config.yaml
n_layer: 10
d_model: 384
n_head: 12
n_kv_head: 12
head_dim: 32
d_mlp: 1536
vocab_size: 2048
activation: "gelu"
norm: "layernorm"
norm_place: "pre"
norm_eps: 1e-06
positions: "rope"
rope_base: 500000.0
rope_fraction: 0.25
qk_norm: false
attn_scale: 0.177
bias: "all"
tie_embeddings: false
parallel_block: true
init: "uniform"
init_std_qkv: 0.0318
init_std_o: 0.00711
init_std_up: 0.0318
init_std_down: 0.00356
optimizer: "cautious_adamw"
lr: 0.0008
beta1: 0.95
beta2: 0.98
weight_decay: 0.2
lr_head: 0.00439
warmup_steps: 298
schedule: "wsd"
decay_fraction: 0.844
decay_shape: "cos"
final_lr_fraction: 0.0
batch_tokens: 65536
seq_len: 512
doc_mask: false
train_tokens: 377200000
steps: 5756
dataset: "wikipedia_en"
MLP neurons of a small language model. Each row is named by its layer, matrix (up: input weights) and neuron, and shows model dimensions 64-191. Each number is 128 + 24 x the weight over its row's rms, rounded and kept within 0 to 255. Numbers have three digits each.
After each neuron's rows, "fires after" lists the tokens most often just before its 100 highest values on Wikipedia text that the model never trained on.

L4.up1346:142121120138161144103133133129111097104129121150112121092090120092082133124121107150163131153108136134110127147109124182129145108180103107115142140121121158116169100074126160129134107100088152086140151167092095115113148131117127093132102072115125131173070146121102158116117103125128151143118103147139144109123128131128206145141100108130125113128166131096111119098129179117134117125151
fires after: "it", " Can", "95", "9", "he"

L4.up994:139119134113095083136131169121134056128105154154110104091145100111198170156112106132155167159108115114102142117130165097145112142133144148077121157121151105133099138094104152110159120138143127137108105122181178126108079125129165125129120137104154133104117110126111107114143133157084105162141144089139130109111147143136107098122150155146111131113137132110141123146124135125080127124124
fires after: " F", " Pr", " T", "F", " C", " Sm"

L4.up682:141143136173096111119099105159091117134090139172182070110142188138070136133118110151135133189194130151088111109096148077113107126115148146106095108165145115137106154105134136084157135098119182132101147165070104105115114097103121141115131149144154151120122120132096127160108123104185156140110101123134104132136124134132133143078127134121120157141138113149100135149123136112134151129095
fires after: "-", ":", " (", "\n\n", "=="

L4.up1023:084154155116129106154090166158100102142159137126088145140180150107130166150110127186150125125119111156120164103167105132121140104133125143090145103105167129128134056102112108089106132107127147122190124131160142159184082154079141095106147160130157134099140133130075112107145148129123133156104071159141147125143144094130114112166146129113134167114148168126133127124136136115138147163157
fires after: " N", " I", "am", "ens", " M", " O"

L7.up557:050085163118155117132125097138124103167133095128125104154144124065128127126148125194159154129120086116150139122116179109094118120145149126100148121113127083130125112134154138155116136126143104172136133142141118131112138137078131094118175169142122125130083186111123129140125096114151115129140138144118118155100169167137156107105147137150128161146132112120142126126112160132136196158095
fires after: " N", "-", " R", "M"

L7.up250:131177156094113166138121130137108113159129090157124124131099138101111161104128129140140099164108141152130105066122146110130143176137132106133166105107130112107139138136125100142103134145121090112118097137144127118127140130116178141115105109141145109125078118105113093140154089134118111117114111120130125109169150136137149128118133122176136088154121119147124179077107124124123129146122
fires after: " O", " L", " N", " D"

L3.up670:080162145087136103104134111135087135098158130107120126131134115132138105125132097157175157104121116124120103165178115111125133139119101112139107133142099101091141147142142137132119146142181127108112161128159144132107154131120121101084132158124105100148109153119117169125126144112150167149153105120095140170145175110137164085151112117118132119101115134102185161140123171161114096146095
fires after: "1", " ", "2", "9", "8"

L4.up197:089152138101120116144104129090102157125134126148123157145153131113145161121141107150115173140161115099101113128139145086135120128130106101132112156147124160133148138180083131136105100142097123106153113105090086170143102133099129159098119141104130095100127086061117138136147147149108158154139128106110115151164122145146142102128122144066153162134145188091129189155088116120136121204133
fires after: " |", " H", " f", " ", "7", " P"

L4.up42:135128138134126110164117120108122090153143097097162150166189115137126074140137126157061118109159129108176120137112122154114133154099093148139119168135080126149126074101111149154120124120112117112178063174077124139141110082153109129095172116149149138106136136143117109134129151099117122116121120136121156131108139149135114104123148135073129106094135110155098136101121108172102153134100
fires after: ".", "-", "o", "–", " Ro"

L3.up467:132095169106113105113070140148096174052149121108141124102117145149138135098130162160095091138090123123130183113111110127127122115138130136166122153139146143104146164147149110126122155142122157089132117130108132125148128081081119098168130138170104115124133145136100145114132143133122155093095077124139116131159126121151140134142097119148133114131121150121135192174167150115126109105149
fires after: " |", "\n\n", ".", " count", "=="

L3.up1329:115143096141123084109138110135109142144112178151076123068128150119184129139153165128106112121091164123105112135186105112134172108112100149140092130113126129126132143167086098174092109128174120094120170167131175138134138095133119149101081153144164112090162149124135167115157136143182119113136108108115146159132098158102111141135134153166096114133146157150153173127148130120117119168138
fires after: " in", " In", "In"

L3.up1527:151175134171146120141172167136131134100081142122141133077149113134169130097133106107153135128125160125131149109114125098115141120157112123104108147165149075156127136093147117108143144158133130113111167136131132131089132098152118156148092113079096121114102133106111152141083143157152101170123152118207101155150104179112141098132113113131077159129092150143122122122134140130136139151120
fires after: "2", "1", " app", " f"

L4.up1094:137165164130160114121085134124102126143123109134175165116061123127163130131110127095128108084120160143133145076088151096092107135109112106107126098137092173132161134148096098120146121178141173153135123125159121145085101140146177148105122126106139096127130111111142143141149091098142117171118168121088131165179143149094082151144141123126138098113115092106126112079105095083121169096133
fires after: " H", " D", " G", " L", "H", " R"

L4.up359:107135134160104096160157122139132116111137100133162158130117107154167128127111184139165099144142147111104171147131137110115112097102131160118129110106104131146130143149110147120111119100124132124120117168170163112158137141121165131106098124135153095124129130100162135189144126144135161163136153182103134112153129118110111086108134124122108114131132136168160162152153123121128110120150
fires after: " G", ".", " g", " P", " c"

L7.up829:141126112118161107135119097144140197137132125121133120129145141131095131155131152161138086124083132127134119123114169138098175158100122108106101125152135135096100106170138122128084110158160113085137121087153119165128105089131128078151087139124132081092123144122092133140148135105109145138150104155111104154186120139119159096104087137128104126103130130143130192134124136134144155132089
fires after: " |", "pl", " att", " m", " cl", " was"

L4.up552:132108096125121164128148129107103128141131131148135129134077109116123147110105068200191109160132170145138156124161145108164081140140125121074144138131147149152152144117164126120126133148142159074144145109088126130134085129118150138116126097110131098139094112154101141143125147122141103120149115181151111132159133114136128089110148106194124155169174135093146132131102152102164124154117
fires after: " M", " m", " I", "M", " Ch"

L3.up101:126136155157111115155140150125135164121101096130131132113161138150154141103111128175115135114145106145086128175188131088125155131112118122116086136103114128089098168065175154152121118147116148117173146128161146096120118132143152128115075153170098119142108138090135148085113136135136141122156153118165143112123088161121104117157117112157113149121127132134129109119131146143126108130145
fires after: "2", "\n\n", "1", "9", "ity", "ant"

L7.up768:146104123174158101141134148157165132090117137136097095129102120137121109141108108119162118138156143106066173115120142102194095111127101110125106115122120100159115147093121118158141114117159136146122171147085123118149069132168158131116126157168155092141079118095124121127119104151104131111180132129175136154141121104096099104091178126129141147110119097119119135171118154130144104096132
fires after: " t", " T", "s", " g", " sc"

L4.up587:121206166143139075148124138105145155146118125145123133173132122122134171132155120165147175144132158137120111150157127115097127112103089103080122149158136103088167131124081136088089116123048108095160145100180137174107120134122094115112086133160119101168127113139084160140133113125132112139158143114158119126101141154139157119132143115143147150141153126143147150121104164157129167104107
fires after: " ", " p"

L4.up980:076134123122087112153095139112128117132146141098084115169095109100120154119126128148087121149122126147130107135158110109184096145169163140114104180073116164118114108126145090101127133123156160146083145127103118090113111169113141105152159178095122132115122090144142171154093141121094103144142135112138124162124128098111122097135152149137108142172164114116119169197115157122123123160114
fires after: " T", " B", "ost", " F", " Lab"

L7.up742:151135182157105090115103124132106086144106148114123113156125144109143154117103156170106119105129122119090165139137111143148111117094099142118111162135131163138118125155136127154126119095111135128097118123091173087159100135109127149127166123114104105143128140085127135129127124098131156119129135109162117160115086144134129120141123182165107127170124081141115159127127138117138109152125
fires after: " the", " B", " F", "ime", " a", " G"

L3.up128:111142160072161144113122113155103087112111112118121112130151126141107092114148163107107165162131138135094141150111135175201105149117100141147112118139098128119162156177129153152103119102140136096120114095107182136124077105111140125153119141136155142151097122136141140194153169111126187163157086078073123146172168186124126106131116122171145148136133110139105116189099100133183140121112
fires after: "-", "W", " rece", "t", " ind"

L4.up1324:154165135110100128107126072135092147119154132107117092079118125109130121159146145187105084107138161138143158103177102140134137153117114117111102130118126087135174126119178120172079090100111117135084107139112108109124118078092101102149108171133168136113126159109130132153156120119152176099138092134120129142136097172112162138122140097130135158135163135122160164158101120149140111101116
fires after: " |", " ", "1"

L4.up1529:149140113114118157105084122144141115133130148115128119120168147154098167137161112129113102078136175142111109129120129146124091132110105135128060153133113128136143092123130156102138128128153173094095142129096172177132131102103133113110098155124150085152153142154130124114158152134143130146136144110106102103135139130119124144120113125111145154147170114140113114164147133140163135133145
fires after: " S", "us", "uc", "es"

L7.up815:132109139117122149115130105103110143090156125130105098132109096119147092110147127155092133119155172138069130107114127124143119183133113117107145154120132175100142127155109107144133088099114120114153137151125155107149124103091138152128100116160144099137126143092140128143124096111167150171171169102108134142110135155170100111089167152141107130100154138139152157181125106126086078162108
fires after: " S", " P", " s", " p", " to", "s"

L4.up1171:157145128182106130150118154146109108074114112100119111126100124118124119133105128118133093129157136140139116123094128118136135152112110154176138100135095141162153145126106133102109147152150139072133156110102121087129119151148146081143128103070138129106110116174156143167146111147160150119176116134111120134175137147112128116106109114133107158060158077115105117121164165095108133114135
fires after: "2", "98", " stud", "1", "95", " based"

L4.up924:152171168166139151117138109148087073097096141125125094127149162115178148138110135179110137149109174135115134123138119123092115132135144154135086138135065103089110151049164131129105132094121164098115134120171120129101104165101162117147093090104131124152140120137145111119143129126126129132134161100100102129144132109095143119143119110142117107106155186155088095140143183137135143139091
fires after: "95", "98", "94", "97", "96"

L3.up361:131145118149179151132095110084111148156105086154136096100118100184130135107141106156123095100127137145115091116127158140136081151152111118097113106152112119123159112143110124145093094121139153139155111148105138171103091092112156117130112164149147140121124137107114127141116123165115143133112148120105141149099103119136093140127141156114121145149163140187113106121086158148108112171146
fires after: " ", ".", ",", "1", "8"

L4.up1345:131122182114096117128108147137088123098152101113114142166127103165129143113151135177128153129174145159096103124127123110138093127149112134144087115155113151082162128166161132145087108166121145117145143059157107124160107127137131145109095151178099108174121134112181111160105091149164121134166113104146127131196134148124142152098156120074101109153096166127112182129116157128129166109105
fires after: " p", ".", " |", " l", " f"

L4.up597:120136196182149131132119157142153140118117113118120146125149118131154124110130111117130148115133136115068147118099122079127125130104124110163110117120173150141104147084109159177103110120102150106118152173134119084092104141107157141088129108107115110136119158086165138088074143120127161193149106131116153126150130124139173110099123125172104096155127120158112095083132161143114132105164
fires after: " c", " C", " Cl", " p", " tr"

L4.up608:164137127164126127145110124145130129161076089111133163114097128124126164135099110131102146094126143129059116109142136081138073110137116133147090131129119168077135119098104160127168112152132132133129066125120077160128115143151165152167128142128154132133116119145145149127126122162143160137139127115110106135125098156140161115119122159133138127147127136141109133116146150109109133136154
fires after: " P", " Cl", " C", " G", "C", "p"

L4.up1331:165094172126121150142127145107100127115118043138148106101149107097122152093156112124136119121139097161124164095172109175146090090178106133070088102151135123135166101097140144132098103132118153111136091130155119104141163123136135085151154155119148142111127106092152106112149147110158148119093161149110137170123085128115128108128157128135144136139124126133096148160146149186120124118159
fires after: "6", "0", "7", " R"

L7.up971:087150110111117113160122110129093107143138083156139145119096151102107114119106105123142142101107139151124114071157161150167101155085147107092118122085092145133132107140150120137123116193126088139114134115156081126105112128119138118130129137158124116138109127121139110120112101163108101127107168184134159134102127156140147120128160159110130124137153115129138170141074093148139126093174
fires after: " c", " O", " D", " C", " n", " d"

L4.up686:080170186163147104120152124135104169145115145134120118121157106131144161105148123140117143141110179131138153133164151112166110138113133139125111134107143169109127134142134080143084137102121102122121190150090146132135091112081134138145151160138115103123086138108156141094125134168155126113117087112118117184178131141127144065133128137088144128164134151111135127101132126120138113161144
fires after: " ", "\n", " ("

L4.up183:126143150092137144123108104138109062135145136141130118119163107137153185109119095137165122099149144099075153143127122121148104101085106118086099131118100113159108115089150148121094110147102151085095144134136140142149145148138142099114110165164124086142147114125171107142125101162133089132146148110110091163143123119091142075108166114095123160130125145114139141183117163125127109123157
fires after: "S", "6", "7", "F", "11"

L4.up1364:137182143153156112160138124102082102135112135131119146135092139140109097129113156147156156132117135155127130170168137152110120108103108153132139094115106105101155139151154123130059111101146125113158127188147126074085154149134099143121095118154140121154152159124094155171160116141144136154100090138122124162145157152133116066146139153179058112148140144147130145085122157107163131143092
fires after: " (", "-", " \"", "\n"

L7.up560:142146130149173146087147105121132151107134103155083135172149113117159135142110144156106076147167136145150126141108143139176137151118128123135107117125156156130127162118156135116074108123124141100164131128148115113161107092097145126138141155113134079129141152072127133126137157136168160113119148149128105153172106173150147110120120156089125119111122169137134142159168156141119100093121
fires after: " |", " c", "0"

L4.up543:114158166100175069154129130137090166122146134140150124131165102114119125102133091167102129128144162105155089143142124150159156149137084119128123107129138126097104155112117099137087102136120117146092140123147116159118148128132092137167118149110137124140111160132134131108175117126124111105136161142107138164182132125142080104106140092098122081104117184090140145130134126176156111154124
fires after: " l", " ", "1", " s", " n", " m"

L3.up1107:124140186136147142129113105165120146089128066114177129118124155134129177124103158135119132120128126118081079136142112161094128117149139124081101114136126112122175151117131159195150081091139140109169167173149116135101101091120170107104108124140121106117100176098104153159117120123165136107122098139143089156115125172152127112118126136129115130105138132174130133128096193121142148123149
fires after: " ", "2", "9", "1"

L4.up303:106120135130136101144127129120113141080119129145140131118081123131098140095093157144138172113123152127123103144122150126146119129158119142122120099146064148136140116136144076159140124090167183108158144165166119116102106165082151108180105122122144103145055178123113135147119110131162129134112080128121130174151167100099137136108131140131149067137155148130112148125136157139129120128114
fires after: "\n\n", "'", "\n", "″", " ("

L4.up1131:062091104128178155126104155174118127141119105122103125108106127128131116076110149138170148174118116144153178106189119135128113126107142137065159113125124092127111071120136114133133133130098167131133098113126124119141107113102149095116158098138149133115096163099131123127197114175144104127165092125155101173144114121134118145118171105155148154150142148131144115133101135103169120120134
fires after: " M", "M", " N", " I", "opul", " Y"

L3.up643:108127109146107111072129163126137071091127150111123114126134107139097139117131128146113118148110127129089129137124150111115132123104102133122154088133114121127105139110128127127127142147142178120151133100118167131089081110135126102102128142150169132148162174153104153115152106157111117131143120154152117116157145139153164104123119119113136065065168116134132110141123119156138149123141
fires after: "1", "2", " ", " T"

L4.up1473:116127135135124085118107138165123097112141163107071139112120135143126122106131134166124115181183081150075140128148114157113111089142086107161085198129144074127144103121129160118107107117133135082145130088165167151145101151089101103102101105154098104157157137148128119129138153125152164129137157123154156134091122129157172135135164088107141178115122097156157114131116116133137137157115
fires after: " ", "1", " m"

L4.up149:146125142107172092089119147131141152076131124109108118117149120122086134145145109136135170148147121107132090118191140130136115153136084114171123140115111132077106136131159138139089168100152117104119169101135101160142153131119141142150127126174125121182108142124159130107143122165144146102108101099116115130133146142143152116118152114133137102113127131143109153116111155094107060112126
fires after: "1", " ", "8"

L7.up954:101122157147137091110154112122120122131141125131100166125110122092158183120141111169158103142103164121111117142147150150159149107098094145117163138135142121142142113128102155132124113154116133133104142158152105155143138100105103100148116110151161137091122118149127148146134162076097141145120122160113134157117187164094165099119107138129135133114116116129136099133140197134107134142133
fires after: " ", " bec", "\n", " se", " general"

L4.up1453:117107161124164087125136139102132088087134126105102118151168123105118150120140122141145130120127145092091152137144126054132129118149135136135112125118099145096145082099137131127116143186140115161092146152122132085131094112093167182120087092095136131130173135101129129111149126149110116130122101104131156138154129138138122128148110142172126107191175146126143129147122160131118125150133
fires after: " B", " G", " g", "B", "G"

L3.up443:114148110094167151149116137126128079142120071120145152106087145142155184154157127131126136153148137155138126124163144135131111113142089157183140129145138091129136103126176142152149116145118114144102129152080095179161109136098151108075107095143144154137077108132130123123138143163084111118121108147144147113129175115097116053170142148151103156152131153109125117116091159116112148118153
fires after: " O", ",", " K", " M", " N"

L3.up482:164104130146128186114131121140159133095117106107138160136141127144154102111141145111125125142143108112113129085087124125118105127132113144153136088099161133129170120092135188122104077139080172156140098147126103107098117155159144075103098139138156145138089156124090109161115140097140107138138097154126102141133115103125146143093106133148156143138112095132158108129186157118152168116145
fires after: " |", "|"

L3.up472:099099153150102125122085131137094138092127119120091122114103103149107152136152146096144103132119212148112138124140145125087099116123141127071105137088124133094125121180164156138093140111172150093147149150123162108097089064042128147121140158139111119129104138116101116142117133146155146124143106152117118148142125142143119133157121129175127130107085139184128158113123144133097155172133
fires after: "\n\n", "\n", "==", "===", "."

L4.up457:119116117107100125185126121159140097127169114124130136138085129111158118128118052153107116135113151119145135121136122120207135143135080127081145142089100128151137164116147097111087143141109093145093156117132155125172110146124140145104099121151148139101099098138158099149139103158106148149149107156132115189170145172119144054140121145117125174079125111104164157158119161083179133162152
fires after: " t", " a", " ", " T", " b"

L4.up1517:122144113177087140111090150110142151166109149149161166152114161126120097152077131121129109104084166095133107117128103083107129115127144149103073130124065152143089095109142171144151123139134115125175128133106107105115144056091115155132108151126107122127131100163119124144099119107159131134149103163103136135113104105108130107100139110120133151147147154149100129162118113109146118106128
fires after: ".", "-", "\n\n", "\n"

L3.up1523:119153112171139119116137101169120140147147109129162177124123129146101128137137108143174123122151150141127127145184150106082089104125119122154106128172088094158096129137140150143128147128162207109146118143152134104124131078123156127097119158145131115157146120103108147156098111157143109116104151120134162133140146143155143095119107141128132142155141083150182097110136149139135156180115
fires after: " ", "\n\n", " \"", "\n", "==", " ("

L4.up826:115138166120161154128159102141102108137116146136149130151138144090128163131112104138100192124132170132068128121129152115103083127123065112134084151136105096125164153142194126155143110138157142112131113072103131138151142117137121081139161158119118135148124149141115147118125149143196075141138118125090142135140121111114140110121115138080141174089129161108092134178160119122133079138125
fires after: "9", "1", "8", "96", "6"

L3.up403:108162075123112142080084087118096134078150101142127155157116138090138135102144098160120123121128137127114124087137151142105110152134126120152116083135158135122164150151118161119137072092096140143111107109100151120127136122143124091113159131168114099129134164134146150120145097114131179157140102149138114130105183113121158138128160141148108159159150149088149137119163143147130162145146
fires after: " |", "|", ":", ";"

L4.up1476:145116105155097105146126150149111144136126125131128098104144155102086143151134131110133157123121107168145123160150132167093148167150117168146095135117037120106102125075162130095104127134131132076167138108147120087115168086141106084142076124103135122134107149126128155114192156131137188122099168135106184169124103114157136152112124135159098133152150101154106132163151123126133101109118
fires after: "95", "96", "94", "98"

L4.up46:082108125128185102149098104125114081129120127129140149137108123134062135090119121144186130132107149139101120104171155100137114134174097151105128161153166115129090148111140129142103107069105165125152112131103156101093093089093146100120124106141136116145116140119138124129116097142152147149102154110083098163141136132152160089105152122098129126175148122157107154124088154119119119107105
fires after: ".", " M", " E", "M", ",", "-"

L7.up1415:146162171165146109117102102156140130120149134139118129116123104121151150078128139103084131154136108095171154131142150109120158136107105102149133111151136120102168146118168094100072122118086130163075118103141129141061108143132107128137136165161101074139129115096158154107119143188167173150103106152122121170160099111136162085124167105092153125151111131134116126139160097150122123138067
fires after: "1", "9", " E", " pro", "8", "2"

L4.up733:122096162158138100114125145139135167169076131115151122110124101134111115147155096114093148158137117114071133108126172101127157139124129113136104167153105135139080141123113146095179121170135157088151116123088123133128075112128142146125108106125131106152085114104136142140126108156123120149155146088126086095115109191144151100117100129082147120157150133156130130127142076119115128163112
fires after: ".", " G", "s", " p"

L3.up692:090084166157140084139118107136125164110144145144116129108113141128119135106154184117180152149122154144118139140188122116117155100128161159101129139104114130099113123146115133159109130123142137121167155122106176133076137091107109113135123097099149119076093137119127088122115085167144152104129135128120100147110126159091142109115139137172074111135169124149123137128114097130102119159118
fires after: "In", "\n\n", " In", "1", " (", "On"

L7.up514:123088181128173102090110115165119107101115093115148136131124142088128140091135131151119115132111183144092128126132104125122165142142147124147084150067095187107109113175135161155120137134108161121151124153154110134116130111094155182116102113121110148129109142148140099122096158170170205135096123109121147116111109171120129082157117096140113107128132167153107157148100123127119091135150
fires after: " c", " b", " C", "b", "C"

L7.up327:169081121163097098072118106125111094127111155150125122114087148150118094098148123137126118108135123085097121131145153127157139137114111108170151109117115106132159127150106149105100091090100153094118190110145125091109141133100093122161095126132150096132114119114085114131081129137151146103106099128102138165105160179133125136140145100136132160171130164118171152092101156118142109103153
fires after: " In", " in", " con", " Con"

L4.up166:115141100145137108129158145150149108127093144139105170121098129123136167156127102159140165124148125136092139090181162132099111121164144155179131091109131137122144139080097216085138126101111154126132112120168114145109129122139106135171141101111164107104150103098132122144129113139150127130145153117178155124097093140152117159141133109137159133167130148115153158121135199136126104122098
fires after: " C", " F", "el", " V", " I"

L4.up774:138100152097130088168150149139104158104141139112135124130109136137114120126165129129107161154157157163076178082172143075132143179129137132102099132144107169099138082155148162135089105146104128054142102094144117129099105108130108158145105113160136120134130137141130155126163146108127155148114117129119114102134144161137160176140182135110143139115105161149141187111111100124133172162081
fires after: ".", " p", " s", " dis"

L4.up1111:134151120178129084162128115124178108153135089121115190093135105147149142143118098146121161134129099120146172107129137096096108149119099104137098124149067155145155095092096151149078126152172142114182129133172091098132147086097189118166116125120118137116146137119119141162149091140135116138088092126108114114129107126117112081117111127134140137137131124127169123126149139146152120128168
fires after: " G", ".", " g", " M"

L3.up593:080167113171117109158159129106133160175135120129113145145093111129121141108131126123144107126155143126134154141213102107135166125108103119168125143124180089133135126114171137128053112111103137147116149118137157106116104122099142099089137102159147110156105172110147141130137116105121120141152136092127120134088130141158139098081113161098148172143113157154092145109173164162115160108105
fires after: " the", " ", "2", " a", "1", "96"

L4.up1358:135107174135111111116088142171111103137149101129157096101144113145120171115151118140153133126159154137123147083091162120129120129156134103162118105139163171132138113117170165130101146160136137098129139179056152137143153158119172159132136092164127110119119108092099139155123112136140103125114096110133141138173118127132166163125121139174079104108132128125118168136123169123121131154143
fires after: " J", " S", "A", " R", " Al", "S"

L7.up1145:099124146122138100119112126126117087179115115131106111149135150131134122149131099103132136137101113109197140134122107070118161116146140113159111146127110107133136131140164142144135132142188135118166155113128148149125126113128113127081136115113128127142109150134144154097129135111138092152137161115085173107129155131139124120147135113106127135136118127107137131148115089190142134130114
fires after: " ", "2", "ce", "–", "-"

L4.up1150:070136121103060122154081150145121174181136150130074128149142120135114153148123104136146168086144156102095133086104135084164063105091132158090146143091109112147140119142141145113138127087161125112120082131122159150149078124129108105064144142153126130113116141134162120087119152142121127119151111132161120122135138166150140107103163110110136155100157148106144170120129107125143129184135
fires after: " ", " t", " T"

L3.up1290:117117150125120142115119102136100140125141130152105093079132108144141127133107141139099126124166166154116137081124103115129140165142130138136088130087137175128185132134126139156083099110119184126123106130114155119125122118149128085110145119132094106090128158091110132176141119130124135136151137171112121129123145139117177156141153116170116110104124187145141190167149103142146155199150
fires after: " |", "|---|---|---|---", "\n"

L4.up143:105110127115115145126116135121122100164131126126141106127107159106126140117144063134128081127125110113099191126113166099140096098101169125061139138125117090146089136152126137150124155160147117134143142097120115160135101098095152154110130155180134116125081111131127145136173150115125179075129201159137100144123133155118105112069110115128151116162146093136133130169098118130137094134149
fires after: " T", " Y", "T", "B", " b", " g"

L4.up1186:104128139086139146142149097088130150134103141107109182170104143108188134113109140171132156162054138114095150104153147103188131159132139139125171089119140094167125157131127108131097137129121151157078131117175165132098124160150130114152161088161150146101068139139160114167113141137146169144176162114155124133174108144133131115143143150159117148144129129129089152158112123110143136161146
fires after: " c", " T", " B", " U", " elect", " F"

L4.up911:116088166149204136138137107175130151104094115111157146160073111135101161129141101153156143179149160116122123067170149096131168204121155124148111135123186171115097097125139155119138138127143170121144081147135099122101162168116134131147156096165130135084099142117127134113133133130138140144148111131107101133136160106117137142118139129152137081155159141129130121137156125114108167129109
fires after: " C", " E", "C", "A", " P", " Br"

L4.up685:172155134191136109121124114130152148097085115110098104112134110139081128148086134100120119112111106091147097115104116149112142128146148143125129117096144096130149128107188149141119099139089137089122138126126109134119129119136157100129136104127088126188097194128099173122117128099208102162114116145068141119106165088099168143129159141152092133106154140093097073123165135153136160099129
fires after: "95", "96", "ther", "93", "9", "98"

L3.up947:091172134157109112141135153174102159150106128151141124154075145105079097119126139104132124156135155143085144140107139079113118103137143110093115148184134104137129140097200175114140100160110166107120127136117148085124124085095108135154129150121135120143096125133141117192130085107154138132096168144157145125121120130142129103090119146155118127157121148098125115157168168122116127182126
fires after: "\n\n", "\n", " (", " \"", "=="

L3.up330:180166185139121117117116129121076088104124154108170116108118116122166154145122131156132110136108086102102103140170116129141117138086082146158151149152159082140178114160154087113111136150096141130118111170147087135137106118170140055153101099123145109092122134129127138164140143105159124128143140090168123131109146161124080082162131131145128139091159126122117140151131190157118137133129
fires after: "2", "1", " soc", " var", "i"

L3.up744:142088109138106134125088108169135117137114091140102151176070100130137146088108119091104133139131152122090181093093152130131107111155116143111149162132127111137145089135130172078101075087198107112130122163156104121067091124124154133147151137132133136120142097148125141140154124110085110131148111123171099148139121140090094102123155111124082161059109142115120091150116137124173172162134
fires after: "-", " \"", "{", " |", " (", " S"

L4.up989:148104126124149167133158108124135140105126126130077086163126115101108097125116173132177108141172153141143145135135150138108127110155156165148152120117149089142157120079143072129146152116081163134092172152080145149069139119108115105116137171139139110120099169134128165149148142154129134109113166129117150131134102097114183130094115101142123137124145118131168093141142112141109165113129
fires after: "2", "98", "96"

L7.up1011:086136144117093125129157164132117143160121154120144120132109084130125183108070107118133105128114152127119126139131137116135116154147109148105092147109128142141165105150104141110135156114148146144109128125101159118111067111125146134149108143116103138128102120158147089151102134128144108099132126132133147134111177142140140098128146141099138089151195178125115130163169145142110116153087
fires after: " T", " t", "us", "k", "h", " back"

L4.up1414:172122186141138103128096144153080116110110148109152142098097115108116130097141172195102163157163112142080140105153101155195121144148109107171117132119122130109096118122102129159152113157097208128070168170147101147078130183118159126148108105092129124087138123113134104115148124131131108142141108128085113154137118149113151139125132091125103145072145131098124158155130168158136100109153
fires after: " R", " J", " C", " E", " Re", " the"

L4.up838:143096153157122147134124081107134169174106093133102148121156138164120127126099132113120132121107132128108127132103128106137119141125139124097152138155116154118150146144165140136145105128132133108175096156161105133138057091127142112140112127136113104137094160116072128123111099139113138124121092145163156124128125144041129093148155123168116130096138100105149120082150114136128123151155
fires after: "-", "2", "1", "4", "{", "15"